config = dict(
    d_model=256,
    n_kv_head=3,
    activation='gelu',
    tie_embeddings=True,
    init_std_o=0.00441,
    init_std_up=0.0216,
    weight_decay=0.11,
    grad_clip=1.0,
    steps=5736,
)
MLP neurons of a small language model. Each row is named by its layer, matrix (down: output weights) and neuron, and shows model dimensions 128-255. Each number is 128 + 24 x the weight over its row's rms, rounded and kept within 0 to 255. Numbers have three digits each.
Before each neuron's rows, "raises" lists the tokens whose logits its output raises most directly, leaving later layers aside.

raises: "\n", "\n\n", "\".", "ation.", "==D"
L3.down896:119087137153160146091118126113102160158153093142132119104122115140169116141177124157099099144159128123129159116137095138086116144149131140129152112091126101124116116122109132126159168112111158122178139146103110180114130109071129125093113135104133176137126130142143129151171134138123107146125136128055117151121122116092118118130186127129157103179086114084141144123090120149131153114099

raises: "\n", "==D", "|", "==", "\n\n"
L3.down511:154064123159153145114133154142098119156153103130126117124136082134170113148184136140146137160163121116137139112123073135092118121119135150109113103089152123154131114126121110108145190122141169124132134137076101149111115128108147109088168147143167178127138112124170132127147115134126123123132112112056121163118147154114091123125132126105124121151123138084133098132121109105151140124076

raises: "ion", "ian", "ion,", "ial", "iven"
L9.down596:112144120153135107100111141091159128116161110117113152131104151105145088118121131096152098128102123163110159087117128121149120132121139117116123138106101149160171131112072140142099141138126126119116110104115102115123126128137117146147118130143099125118110138147174106096164138108122124152144176157082149134155152120108110110111118162149109160115140140167154135158155168105144154125116

raises: "\n", " There", "\n\n", "==", "val"
L5.down829:157111154154137147147101158123128138149184122125111088100146139141162142136152147102117105138162158108097155116110093159102142139111131132090145159114120142136148114102088128142153156148110176126124094124118133136141115136141171120074159126132132147124131089123119119135122114137136131088135157142077115134121097161081138136149183126110174146136109140109097092121139109111136127112086

raises: " the", " their", " its", " his", " these"
L9.down344:121125130110134145117147137111126149105120154128149210127087140128127132117125149154117135160163122092125128111146138153137138132132098099133158101119133136086139137152155128117150154154122066123113181140130114124109147140145092132131129115108124116168115127106131102114105137087127114151147150132125149113106131133150126104092102129161116122127075117095111144115136069141142128109102

raises: "g", "ted", "t", "ming", "hest"
L7.down869:180132103133152102147126136119090105152128129115111127175155099154161136156133148106127154097104151116103146115197118136160137094118130143112115146180140135096090142107123095167112148136107123168118118114166091096115136127098175107116124148105085126128139148182093135119156162145134122118163119125096096102145106178131145150130132133135140114108133103104125119165089154138154107142123

raises: " him", " his", " its", " the", " this"
L9.down688:127160137168128132110107124129126118133120157140138150139110129117106140139122144159126142168146122183141100130125162130128145152147127106177129135143152075080112136159153129127089164134139139159073126185117100117135151128107093130121120103094126116145112121129173129151140119127109087104158101114110170140128144082107152116111122125142144082146127107155120125140131105097118087111110

raises: "en", "en,", "ster", "sen", "ten"
L9.down519:168162137077136117137148141182138114108153066131114128101090139145102112139144113127149127107120136145129142119144108095093106081082130158165153106168112118118127110117165112121138118119173169152124069087125142109140147104144130118102109131163096112114138121141075130090139135102169102198131122113122113114162114113120136182091150124128099132084114095141107120101160135124154101104128

raises: "\n", "|", "\n\n", " Succeeded", " time."
L3.down422:112116124152161159133124133125102110131154095115125098097125117129145154177167137144135103157167129123151142142128098157099124149149128130126123120089140135127145086115125113131165200112129137145167142123116115143137106102092115107087113132106143194118150133099109109150158113141150120108097108107079130162102118158113094113122147136124140091185131120097131116149102104112137170110112

raises: "unning", "ilities", "ings", "ation:", "ational"
L3.down676:144031098135162114110138126141125120108144134129098113201148142106092139140114125148118118086161119126143118143111113106150141141154136110131134117119147125107123108146120134128130127139154086120102154142104128104142095132142162163106134112150175116112114130138255127188163122102162151146114127166155144150146104119137113168085145090126125142126093083095121130118130129129125136149132

raises: " is", " includes", " has", " was", " does"
L7.down800:177147148134135145145173091092131183127135155141141113114110114118156087153118120120178153126122133108157116133145108108113153136098149137111133147163158121126124138106120123115148094129127185135134140167138144121080135074113144136117156132169168142130145125106147160179157118129133124129121123148123105142161139151120088139169117144127099137093118103095134116134125109123085085118163